config = dict(
    n_layer=21,
    d_model=192,
    n_kv_head=1,
    tie_embeddings=True,
    init='normal',
    init_std_down=0.0,
    optimizer='adamw',
    beta2=0.99,
    grad_clip=2.0,
    final_lr_fraction=0.0,
    doc_mask=True,
    dataset='wikipedia_en',
)
MLP neurons of a small language model. Each row is named by its layer, matrix (down: output weights) and neuron, and shows model dimensions 112-175. Each number is 200 + 30 x the weight over its row's rms, rounded and kept within 0 to 999. A neuron's up and down rows have the sign that makes its largest values positive.
After each neuron's rows, "fires before" lists the tokens most often just after its 100 highest values on Wikipedia text that the model never trained on.

L14.down382,211,202,199,212,187,202,240,236,200,208,198,187,171,177,197,160,229,249,216,260,218,169,182,186,188,206,235,200,199,210,237,249,202,212,227,229,188,182,221,207,195,181,156,184,192,134,206,179,212,259,145,148,155,217,204,169,211,178,192,207,142,263,221,255
fires before: "or", "er", "le", "ic", "e", "id"

L2.down289,272,262,143,144,211,170,246,193,241,197,216,180,186,173,208,267,203,216,231,163,181,222,223,237,209,225,234,196,199,187,200,194,245,245,208,154,169,172,184,198,239,207,193,237,179,232,237,198,170,196,220,200,159,203,215,182,205,170,180,230,187,207,199,230
fires before: "l", "ur", "mb", "lo", "ll"

L7.down354,223,123,178,196,206,208,211,203,164,191,184,184,229,208,217,161,237,211,216,223,186,154,207,218,206,180,154,205,179,230,224,158,176,184,205,178,198,202,234,214,220,201,164,216,240,180,183,198,212,175,255,249,207,239,206,195,189,232,217,247,237,195,186,157
fires before: "ing", ".", ",", "ance", "or", "us"

L7.down324,184,189,250,197,182,196,153,146,170,194,151,194,243,257,197,189,223,217,164,208,230,210,225,194,201,178,222,215,177,180,247,155,232,226,195,217,169,196,237,241,186,231,174,245,192,184,204,176,197,204,263,183,219,163,178,217,165,234,185,183,188,175,202,223
fires before: "s", "ct", "at", "w"

L2.down94,228,173,214,218,179,165,218,246,251,200,196,156,232,182,201,184,207,265,213,174,180,179,197,216,234,234,181,234,199,171,221,163,223,248,229,212,162,205,183,208,161,220,183,209,238,187,171,151,153,186,188,205,198,166,192,154,204,207,237,211,263,156,236,205
fires before: "mit", "mission", "ed", "mon", "m", "man"

L13.down365,214,221,216,217,194,196,194,199,221,179,219,233,184,179,153,231,227,161,222,186,249,175,221,227,158,198,211,226,194,210,246,265,188,206,169,203,234,209,133,199,202,153,178,152,175,215,158,188,217,179,189,225,228,209,223,155,187,194,193,183,251,192,194,184
fires before: "\n", " The", " He"

L8.down338,201,243,217,256,218,108,149,193,240,191,190,260,213,197,205,178,208,244,177,173,215,146,196,205,157,205,177,168,179,228,191,186,204,211,201,198,208,287,178,177,224,245,189,234,201,155,177,205,226,182,228,216,241,193,221,142,200,158,213,237,219,241,149,188
fires before: "\n"

L4.down269,200,211,225,179,184,233,235,224,199,248,180,182,202,192,209,197,206,206,193,176,203,221,220,178,228,206,212,224,148,273,196,234,188,229,168,169,200,189,223,196,243,243,252,196,169,214,187,204,218,134,229,195,197,183,154,215,180,178,196,209,169,175,217,171
fires before: "p", "us", "pt", "se", "th", "s"

L4.down73,162,187,204,253,191,190,266,168,280,216,121,160,195,202,195,161,199,237,193,190,223,205,233,173,203,205,190,210,166,233,232,194,219,237,185,226,161,177,212,217,194,194,167,245,212,208,167,190,183,172,184,200,152,218,201,136,218,183,182,151,221,208,269,193
fires before: "mit", "mission", "mon", "m", "end", "man"

L7.down44,195,211,224,149,236,202,157,230,209,167,206,257,168,220,232,169,234,187,212,207,204,178,205,222,218,179,174,201,175,224,231,189,203,174,188,213,222,200,155,180,199,206,251,219,156,256,122,183,219,204,231,184,205,207,199,195,171,204,189,206,217,210,209,167
fires before: "\n", "S", " and"

L4.down353,196,157,188,197,172,175,189,236,267,178,174,164,198,221,169,167,236,217,179,171,178,199,175,197,245,199,161,194,143,224,176,222,188,158,141,186,94,228,168,217,189,195,237,181,204,221,182,148,203,163,184,203,193,166,158,155,195,206,199,176,201,243,223,184
fires before: "mit", "ed", "mon", "mission", "m"

L3.down377,188,199,151,164,175,192,202,207,213,170,172,235,237,210,216,198,186,180,189,237,272,196,169,161,223,208,167,215,190,221,188,206,195,135,206,232,177,199,247,242,214,211,222,239,211,168,170,249,212,185,207,228,213,197,201,245,142,152,166,172,199,166,202,195
fires before: " of", "ic", " ", "ner", "l", " in"

L18.down94,261,147,249,167,185,186,257,168,187,226,208,213,174,173,241,211,215,203,198,196,213,174,206,234,200,201,179,241,247,211,218,221,207,209,200,211,190,182,227,259,170,197,193,184,168,204,195,243,173,175,215,218,171,203,220,183,161,197,218,174,197,185,193,151
fires before: "\n", "s", "tor", "-"

L2.down61,190,220,211,156,175,185,193,228,166,171,190,195,189,215,183,196,202,173,184,203,226,229,194,172,191,205,185,177,234,178,176,226,149,199,197,253,258,193,210,204,187,170,199,184,188,196,203,159,232,228,223,202,189,297,191,184,144,204,211,178,222,181,259,238
fires before: " |", ".", ";", ",", "–1", "–0"

L8.down158,214,227,192,164,209,206,126,200,215,175,216,211,280,213,157,167,211,192,207,180,219,136,216,197,181,196,216,180,249,227,186,171,177,226,217,175,258,181,249,240,217,153,190,198,174,177,169,208,208,135,209,228,183,147,170,226,232,172,217,196,234,204,186,231
fires before: "er", ".", "it", "west", " of", "east"

L2.down241,187,178,204,224,199,174,217,188,253,185,211,198,219,246,252,211,244,176,227,211,216,199,236,255,217,204,173,195,150,238,202,176,192,226,122,212,182,202,250,191,179,237,219,165,196,208,233,189,152,216,219,240,191,172,174,238,196,170,210,130,159,243,252,169
fires before: "ri", "or", "ing", "ent", "ide"

L7.down39,213,178,178,202,226,184,178,188,253,229,160,202,213,134,243,175,219,209,195,206,175,160,202,230,200,206,172,195,237,238,203,228,203,205,211,177,159,236,204,142,204,204,212,226,232,160,146,191,180,155,214,196,206,164,226,226,197,137,206,225,284,179,179,150
fires before: "\n", "t", "ed", "==", "e"

L7.down320,241,222,187,233,232,215,186,179,231,190,163,197,221,174,230,204,193,215,183,134,229,201,187,186,142,192,220,160,219,169,179,183,198,199,257,156,202,264,222,234,202,217,242,231,236,157,192,198,189,204,260,236,258,170,251,199,201,241,227,259,190,242,242,164
fires before: "\n"

L4.down283,246,198,149,220,251,188,239,140,235,163,228,228,275,155,192,172,200,219,196,180,204,186,294,228,166,216,208,244,170,209,230,206,195,289,195,158,220,195,205,198,283,211,245,267,200,220,191,172,134,207,179,151,178,217,203,174,185,163,207,156,184,224,248,163
fires before: "l", "er", "y", "de", "ur", "mb"

L16.down97,206,226,263,213,160,238,180,230,176,177,191,201,201,178,210,203,206,234,173,199,181,202,218,159,245,155,174,219,143,199,151,165,236,143,209,165,225,165,232,213,212,173,194,281,224,176,191,237,211,223,270,233,285,171,205,219,149,169,201,143,230,191,208,245
fires before: "s", " ", "==", ",", " of"

L5.down149,177,195,192,196,182,279,219,234,220,213,156,175,196,205,182,227,251,215,157,203,200,173,202,211,192,218,175,207,173,225,207,186,206,220,218,206,200,182,184,223,202,227,163,216,170,226,186,212,281,253,152,175,187,227,223,197,149,223,216,261,230,192,181,163
fires before: "ed", "p", "ing", "t", "s"

L12.down97,188,150,185,200,148,192,205,188,182,227,218,168,164,195,231,191,183,245,224,182,210,208,183,150,217,185,248,220,200,200,226,152,148,252,156,167,177,186,188,177,181,202,183,227,189,168,241,176,162,204,180,203,204,248,193,162,188,233,182,216,222,179,236,173
fires before: "e", "u", "ing", "82", " II"

L7.down361,231,181,183,209,192,183,196,200,186,217,188,204,190,175,236,165,211,204,230,199,180,159,207,236,182,214,206,203,197,197,193,244,205,177,241,153,164,233,224,175,189,131,164,210,230,172,197,187,205,214,231,177,175,208,232,260,168,240,266,168,238,155,220,169
fires before: "\n", "==", "In", "-"

L2.down95,240,215,177,169,237,204,224,193,193,151,219,154,230,143,213,170,223,150,203,213,147,173,176,271,249,178,200,163,181,173,166,219,151,170,199,159,174,198,221,213,267,220,157,211,191,201,235,208,193,169,251,224,202,185,217,164,236,216,216,178,174,167,261,194
fires before: "ri", "ur", "la", "air", "ho", "op"

L16.down104,220,221,157,123,195,258,260,231,174,165,153,231,174,166,233,197,189,217,176,239,207,188,215,231,199,171,215,226,204,195,205,243,214,155,189,229,148,207,278,200,185,229,175,216,165,243,229,165,188,193,254,194,221,174,163,173,215,185,217,222,180,224,218,192
fires before: "s", "lo", "le", "ress", "ite"

L7.down229,248,187,161,230,211,223,194,197,215,186,204,214,202,185,226,230,187,171,214,138,192,173,225,173,230,252,227,168,140,201,244,159,201,241,183,203,160,250,163,230,214,204,203,194,238,179,228,199,115,188,244,208,197,182,223,229,168,221,215,146,218,180,172,222
fires before: "p", "per", "press", "ten", "t"

L5.down30,195,228,143,202,201,190,157,217,174,183,194,287,205,215,190,180,216,218,173,237,206,193,190,233,229,208,193,198,200,234,197,192,240,178,194,225,189,246,244,153,218,194,200,163,199,231,176,197,154,197,193,210,213,211,208,198,194,121,180,247,204,222,199,188
fires before: "\n", "S", "G", " District", "20", "A"

L7.down76,209,173,170,191,200,215,194,207,233,226,173,249,213,239,234,155,226,196,219,248,229,191,200,204,173,225,197,232,246,210,211,220,166,184,228,211,177,215,178,142,233,193,216,170,234,219,218,201,164,190,210,197,164,238,222,197,164,161,175,191,222,162,185,191
fires before: "\n", "==", "The", "A", "-", "In"

L11.down122,194,193,255,198,225,189,153,202,154,175,241,199,251,183,184,213,195,162,225,191,224,160,200,233,176,215,150,183,233,242,230,215,210,172,183,242,265,227,220,252,168,162,182,171,204,215,247,210,190,174,184,267,250,184,197,206,208,228,237,228,137,224,172,190
fires before: "-", "=", "\n", "ct"

L12.down284,214,236,266,200,174,208,175,206,222,178,211,183,202,241,263,193,173,201,231,243,199,216,247,236,170,198,223,175,220,218,175,229,218,232,224,220,191,221,213,203,201,185,176,240,177,192,204,202,245,223,172,186,190,203,178,201,194,200,199,245,251,200,127,198
fires before: " |", "\n", ",", "ed", ":", " ("

L15.down139,135,222,228,239,238,231,215,188,194,245,192,185,214,251,192,192,206,140,180,211,272,171,231,174,223,216,210,238,208,150,211,170,235,218,173,199,181,169,173,213,167,168,221,238,234,201,201,246,174,172,197,200,186,202,185,206,201,192,197,210,182,220,205,205
fires before: "s", "is", "ite", "ed"

L3.down366,231,178,182,260,173,187,217,207,208,148,239,197,217,194,243,229,201,207,145,238,229,204,231,222,212,163,158,193,229,204,229,218,230,180,218,224,214,208,233,175,174,214,145,242,238,169,162,151,213,191,256,192,187,165,181,201,207,190,220,162,179,198,204,283
fires before: ",", ".", " a", "-", " of", " in"

L2.down33,168,207,198,205,211,220,247,238,205,209,223,204,203,180,222,214,193,204,199,207,210,220,230,188,184,223,202,199,233,234,190,183,238,216,206,182,264,214,211,190,183,162,182,175,183,196,225,137,255,208,181,198,173,209,208,218,158,219,233,217,233,211,178,210
fires before: " |", ";", "-"

L13.down231,172,184,168,153,188,197,208,209,242,197,208,216,184,184,169,127,191,147,221,199,192,188,188,169,223,194,226,198,184,186,243,203,243,157,219,139,236,189,194,185,171,179,199,219,237,196,167,221,183,223,212,227,220,225,227,205,242,201,174,241,256,189,221,182
fires before: "\n", "2", "5", "9", "1", "0"

L16.down160,184,175,222,238,206,183,123,198,200,155,239,234,233,249,177,194,233,250,218,233,130,199,235,223,197,174,232,228,191,203,131,242,191,187,174,211,165,215,257,193,185,152,210,247,204,168,238,204,225,205,214,222,219,228,228,225,190,159,204,231,223,211,234,156
fires before: "\n", ")", " (", " |", ";"

L17.down225,212,201,190,254,165,187,222,207,169,213,233,184,242,155,214,186,202,194,200,204,151,237,228,145,154,230,291,161,196,174,206,216,208,201,195,183,243,217,244,186,231,132,145,203,165,190,244,233,244,228,207,166,226,164,192,182,227,207,229,201,170,236,206,154
fires before: "\n", " \"", ".", "and"

L2.down312,158,176,181,167,171,164,186,180,227,190,168,172,260,190,195,197,208,203,127,211,209,174,198,221,212,201,211,226,261,162,221,188,233,223,162,264,234,234,187,183,170,181,150,180,249,165,194,187,233,196,194,217,234,206,178,131,189,190,125,214,286,194,211,214
fires before: ";", " |", "ri", ".", "west", ","

L16.down315,191,189,161,215,225,233,158,192,234,232,235,198,228,187,180,229,189,191,186,194,179,225,237,222,181,168,230,214,184,210,190,226,228,167,165,241,225,205,167,187,241,226,211,199,202,183,270,174,196,204,240,206,244,189,211,167,226,190,160,204,190,186,242,208
fires before: " the", "t", "re", "la"

L2.down328,230,203,177,241,205,226,203,191,154,191,212,177,234,205,190,175,189,236,184,192,203,184,197,256,227,127,255,161,173,196,196,226,191,101,209,207,197,191,182,110,186,154,221,224,190,257,192,205,249,217,227,202,204,213,185,225,194,238,154,210,168,201,237,230
fires before: "ence", "d", "e", "ent", "s"

L3.down94,220,235,200,185,152,221,217,139,184,171,207,222,195,191,172,223,197,155,182,190,160,163,213,165,217,203,185,196,180,170,213,180,193,209,198,172,242,188,183,154,154,174,199,197,202,140,227,236,193,216,179,205,206,211,170,211,241,220,202,142,198,262,177,137
fires before: "\n", "op", ".", "it", "or"

L5.down44,265,206,188,190,191,207,224,150,221,149,168,228,186,220,194,207,188,260,234,196,211,231,241,191,214,211,239,244,185,241,197,229,260,207,209,142,196,236,194,212,238,216,169,181,241,226,219,245,133,185,215,206,198,155,207,174,187,191,179,180,211,154,224,220
fires before: "ur", "l", "mb", "y", "de", "lo"

L15.down138,185,190,232,139,167,173,237,213,184,154,180,188,176,180,190,205,158,198,185,217,185,216,176,192,163,170,210,197,199,235,245,198,215,218,248,191,205,180,256,202,178,195,216,174,182,204,233,244,202,192,198,200,270,227,171,246,220,168,177,209,207,166,184,200
fires before: "s", "ed", "e", "k", "ge", "ation"

L18.down156,234,185,187,147,223,195,209,235,189,184,217,192,182,184,214,221,250,211,237,217,195,209,191,223,183,168,215,255,227,235,187,238,185,185,185,172,221,153,240,209,204,215,235,232,189,197,228,259,203,180,230,202,245,198,185,184,211,218,201,170,236,155,163,191
fires before: "s", "ed"

L3.down166,166,178,202,151,195,229,258,214,258,207,149,219,216,188,243,200,249,222,220,165,175,204,241,197,208,140,197,196,258,250,200,206,198,212,169,179,185,207,206,233,223,194,168,229,232,168,183,190,240,197,223,205,263,236,227,174,169,166,165,290,183,211,200,193
fires before: " 19", "ed", "s", "ing", " in", ","

L2.down258,202,238,190,246,191,159,171,193,162,226,194,195,187,202,142,175,213,188,221,171,168,226,202,205,213,195,158,160,194,212,229,169,199,173,238,228,206,239,191,200,162,190,211,267,188,149,188,233,220,177,202,193,192,179,195,203,182,194,170,266,236,209,207,152
fires before: "ed", "er", "t", "e", "tion"

L13.down76,206,190,221,200,162,189,225,213,251,163,204,185,274,227,222,202,197,169,170,226,176,175,158,184,233,130,242,143,173,198,190,202,216,156,245,229,159,228,231,242,201,216,256,196,206,162,128,159,211,158,198,210,193,184,190,220,163,160,157,234,211,187,232,232
fires before: "ed", "ition", "ment", "er", "ted", "ation"

L3.down105,181,232,164,210,208,244,218,194,184,166,177,230,155,236,220,178,235,229,195,196,234,142,218,173,164,139,250,202,214,178,213,198,195,160,205,195,200,263,194,196,182,161,175,188,186,200,175,206,216,216,262,176,188,208,185,227,229,176,202,140,205,253,221,147
fires before: "ence", "ent", "d", "al", "f", "s"

L5.down170,208,208,200,238,137,223,170,202,222,200,187,150,235,198,220,241,186,176,192,237,160,223,178,240,167,200,159,194,194,182,239,161,191,152,180,302,264,234,175,179,182,145,181,136,192,223,212,237,216,228,177,224,212,239,198,191,222,227,222,237,181,165,227,207
fires before: "\n", " |", ".", ",", "ian", "ma"

L3.down365,168,227,195,207,146,206,161,126,209,155,163,135,195,255,231,202,203,203,189,236,274,211,225,274,164,163,214,215,225,162,206,195,211,197,234,173,198,247,166,227,203,192,192,237,203,165,199,218,210,187,280,226,216,206,210,151,225,194,198,247,201,145,188,231
fires before: "s", "ct", "at", "w", "ma"

L11.down181,182,207,209,202,211,210,201,206,217,205,185,242,192,174,214,161,182,196,211,216,206,212,206,206,174,203,187,207,174,198,163,218,191,162,202,194,166,191,197,196,173,196,191,216,213,191,224,224,210,199,204,163,230,199,202,218,202,171,179,167,215,182,216,212
fires before: "==", "===", "In", "The"

L11.down360,219,177,209,132,207,219,247,219,201,196,208,230,196,196,201,175,167,171,226,257,206,168,189,209,188,215,202,235,205,189,189,194,249,218,193,191,174,172,163,142,184,164,190,192,182,234,217,219,213,196,202,182,126,220,220,204,223,211,219,183,235,183,264,205
fires before: "==", "In", "The", "===", "A", "F"

L4.down0,186,206,175,170,205,222,228,194,195,179,176,229,178,219,197,217,219,191,238,211,156,208,203,161,208,172,141,182,194,241,224,182,198,162,260,192,203,227,234,253,272,204,254,231,229,183,243,205,269,169,174,225,220,228,160,241,182,226,228,248,231,198,153,163
fires before: "s", "\n", ",", "t", " "

L4.down162,214,187,184,212,212,233,195,205,256,201,145,187,199,189,212,170,151,156,199,211,170,164,206,191,171,216,232,179,215,199,176,184,237,219,178,206,260,251,220,212,197,193,153,249,236,133,159,215,172,175,159,211,182,228,219,170,234,174,167,228,261,173,175,176
fires before: " |", " Lo", ";", "1", "5", "\n"

L14.down240,210,189,178,192,174,221,171,131,193,239,189,216,270,216,198,207,193,188,210,240,221,223,241,229,164,205,189,187,208,142,193,148,242,206,226,231,210,209,214,204,223,173,216,257,186,219,182,242,223,169,180,247,164,146,168,170,171,238,218,157,242,153,169,180
fires before: "er", "west", " Ko", "east", " Car", " America"

L2.down349,203,224,220,206,162,219,194,236,197,227,225,172,215,155,213,207,166,211,177,215,225,221,222,186,180,194,176,210,200,143,234,150,218,174,216,216,209,183,214,199,230,253,181,161,162,171,232,204,156,191,177,203,200,180,167,177,217,200,177,178,200,188,195,214
fires before: "re", "ra", "lu", "la", "at", "ade"

L12.down223,250,198,172,195,214,204,182,227,177,211,188,190,205,247,174,188,244,157,150,182,183,151,219,219,220,214,225,221,142,209,242,174,193,237,223,218,218,176,176,195,185,242,174,202,224,205,231,222,220,187,179,211,175,160,255,193,161,165,227,176,142,170,157,174
fires before: "p", "press", "per", "hi", "t", "ten"

L4.down329,229,226,220,173,138,192,197,224,216,163,210,167,233,201,227,217,166,233,230,200,202,217,205,172,186,223,198,202,158,225,198,176,238,172,169,191,198,189,201,225,233,245,220,191,233,201,137,207,238,198,151,233,176,179,193,239,199,171,188,226,177,164,196,207
fires before: " of", "ic", "ner", "l", "m", "s"

L8.down5,148,178,214,196,214,173,159,202,212,192,220,203,233,245,224,176,228,196,219,207,205,195,207,184,192,210,209,167,184,204,201,258,205,218,149,248,216,174,199,161,235,197,209,181,250,233,211,219,219,239,237,197,205,246,222,197,175,197,154,187,208,150,193,190
fires before: "\n", ":"

L16.down376,244,215,244,176,240,165,233,207,198,183,197,229,196,162,170,169,179,176,199,225,251,208,186,227,195,220,136,212,193,183,229,210,171,222,191,193,178,179,195,153,207,199,212,183,240,226,192,182,209,213,187,183,162,220,194,148,193,227,161,199,160,244,196,210
fires before: "en", "es", "er", " |", "e", "ant"

L7.down193,233,172,209,163,220,249,218,237,208,196,167,189,170,204,228,172,202,201,188,201,193,205,228,257,229,168,208,176,194,210,165,198,166,203,188,165,203,265,172,200,228,208,189,121,219,186,187,195,190,176,239,194,202,193,210,226,186,185,222,163,212,156,202,163
fires before: "\n", "==", "it"

L2.down0,236,213,213,228,169,215,203,196,235,222,221,239,191,207,211,245,197,161,221,183,193,161,229,212,224,201,211,193,133,283,265,171,179,279,223,186,210,223,162,176,234,245,160,222,217,212,160,192,186,182,166,173,213,203,240,247,194,188,230,134,183,210,192,215
fires before: "per", "p", "press", "hi", "ten", "ch"

L7.down22,197,196,188,188,207,228,221,220,252,203,177,187,245,161,167,146,218,214,241,252,200,191,201,218,201,198,169,177,206,215,223,199,175,183,220,135,192,248,233,181,174,162,197,198,242,145,242,238,206,199,228,178,196,217,217,244,191,152,220,195,236,172,196,148
fires before: "\n", "==", "The", "-", "A", "In"

L16.down83,201,236,221,180,222,194,274,255,225,194,206,224,168,175,143,202,242,202,244,247,209,174,204,203,248,170,198,269,157,191,175,213,194,188,216,158,276,221,227,226,207,213,155,194,221,200,165,167,186,178,209,176,278,192,153,229,223,196,191,165,186,224,216,198
fires before: "s", "ve", "f", "c", "it"

L2.down212,180,214,200,181,249,225,227,206,215,177,234,232,230,204,222,163,208,227,180,184,178,215,185,186,219,205,213,157,225,213,218,200,192,197,205,209,248,244,249,241,143,206,199,192,201,199,207,115,224,195,202,200,150,199,207,160,111,186,182,199,201,206,199,178
fires before: " |", ";", "."

L17.down314,206,151,150,197,221,140,206,197,163,195,195,242,141,202,191,242,175,201,249,216,208,194,215,211,218,193,111,190,263,257,191,181,223,235,196,194,182,189,220,187,200,167,175,238,223,200,178,210,197,252,281,175,194,155,150,233,204,213,240,206,199,179,191,175
fires before: ".", " to", ",", " until"

L5.down351,192,198,190,178,166,230,237,190,190,182,199,187,179,199,223,192,192,209,224,218,210,223,214,187,205,209,200,192,172,188,204,183,205,194,153,189,159,203,267,253,195,239,252,255,227,232,136,224,168,185,223,231,198,213,166,230,234,203,199,191,206,187,193,172
fires before: "or", "ult", "ro", "ri", "amp"

L11.down209,214,223,203,199,216,184,242,256,181,207,230,190,205,152,198,219,257,200,234,171,164,220,234,171,263,226,221,150,163,204,190,200,173,159,167,161,167,167,232,235,192,211,154,155,170,195,134,203,202,193,209,186,209,207,198,247,232,185,169,184,172,224,222,196
fires before: "om", "red", "s", "ive", "as", "e"

L11.down310,196,201,202,211,221,215,172,178,213,162,186,169,179,204,286,133,256,159,239,190,171,183,208,182,232,227,171,159,235,217,218,187,216,181,164,221,210,177,197,226,177,217,181,193,155,157,182,199,179,182,245,225,187,177,203,203,187,234,239,221,209,165,200,200
fires before: " |", " 0", " 3", " 2"

L15.down313,183,237,174,223,236,184,198,257,200,207,160,260,204,204,222,169,190,206,224,204,216,220,223,214,188,267,225,174,215,218,176,165,150,198,154,188,235,208,179,183,214,202,196,216,223,240,171,223,210,175,172,182,220,190,205,229,254,245,223,235,219,216,212,179
fires before: "ent", "en", "ence", "f", "age", "al"

L2.down337,210,215,186,132,202,245,191,215,176,175,205,161,239,210,185,182,134,169,202,247,269,157,198,194,236,208,158,201,197,229,249,205,221,125,166,227,175,166,176,192,193,207,209,233,228,198,202,240,239,184,208,207,201,200,146,186,213,204,189,164,207,129,157,252
fires before: " of", "ic", "e", "ner", "ent"

L18.down166,189,159,275,187,168,134,220,212,215,220,239,224,212,212,187,162,234,186,279,199,166,201,185,172,173,215,212,200,178,141,242,168,205,184,188,247,217,181,171,194,181,176,263,213,197,237,191,214,191,190,186,210,226,195,192,224,190,169,205,212,213,148,174,261
fires before: "n", "ies", "t", "te", "ci", "e"

L18.down6,141,201,198,234,201,194,185,180,180,172,192,220,139,248,272,203,196,136,237,188,178,203,221,186,191,176,170,204,228,185,237,184,204,180,200,224,176,228,230,244,160,169,236,237,192,212,221,229,259,146,195,216,213,240,200,225,220,187,216,262,165,186,152,260
fires before: ":", " |", "s"

L7.down59,196,195,250,185,155,223,243,184,271,200,228,265,232,181,180,179,202,206,226,222,218,159,192,255,196,243,207,219,207,217,179,238,174,208,232,201,228,234,190,199,218,155,148,231,155,186,222,232,169,195,158,263,281,241,253,219,208,187,223,234,202,207,217,135
fires before: "\n", " He", " She", " In", " The", " His"

L14.down280,208,144,161,157,206,218,190,210,230,148,201,175,230,181,189,224,174,227,165,142,194,227,212,188,228,166,221,193,217,204,168,278,194,242,197,187,267,219,181,250,194,238,169,172,232,184,240,153,224,177,197,156,180,192,201,223,144,198,231,232,243,221,219,220
fires before: "ja", "u", "man", "ed", "s", "ru"

L5.down344,194,216,224,212,252,236,239,194,164,198,186,139,220,191,205,212,221,192,132,216,211,232,175,218,147,208,226,213,272,244,227,231,196,195,232,204,218,186,163,134,163,215,201,221,185,199,187,131,263,206,208,173,167,199,195,236,195,237,220,195,161,193,223,223
fires before: "o", "n", "es", "ence", "d", "os"

L2.down301,185,234,218,199,223,159,155,206,176,174,228,184,227,205,185,265,197,222,199,226,206,173,168,196,247,258,198,221,199,227,192,177,217,168,199,158,178,215,227,213,235,167,173,195,202,151,196,177,210,205,241,200,236,222,168,182,176,222,183,232,192,245,217,170
fires before: " |", ",", " and", " (", " of", ":"

L8.down81,230,210,230,191,261,198,211,187,182,215,231,194,252,207,167,192,220,171,210,173,228,174,155,224,166,199,198,156,249,203,273,240,178,232,156,153,145,210,191,162,187,243,243,162,199,176,177,179,203,198,167,241,218,186,242,243,209,160,203,209,203,220,204,189
fires before: "\n", "---|---|---|---|", "-", "if", "ified"

L4.down4,201,232,222,146,202,194,169,199,203,225,202,190,194,193,209,142,213,140,262,186,203,160,210,275,197,201,199,252,192,253,182,207,208,198,221,183,214,189,249,228,214,275,184,189,209,201,245,255,179,182,160,179,218,170,217,200,220,183,189,220,209,207,211,205
fires before: "ri", "op", "ur", "la", "hy"

L18.down247,168,232,286,260,165,178,186,189,223,194,198,213,218,183,172,173,247,190,228,241,138,166,164,238,208,190,210,159,177,201,256,184,233,166,226,191,164,173,227,205,171,198,241,224,188,226,194,201,187,153,191,177,182,231,198,159,227,226,209,233,208,174,203,134
fires before: "ed", "t", "e", "ation", "s"

L8.down195,230,239,167,219,213,129,219,223,183,231,214,142,234,217,219,178,211,204,187,230,164,180,200,179,192,190,238,170,242,212,219,219,211,210,163,172,138,186,218,176,211,199,167,153,198,221,187,245,136,157,180,208,238,179,172,215,195,212,220,228,225,204,258,186
fires before: "ence", "red", " vote", " on", "ed", "s"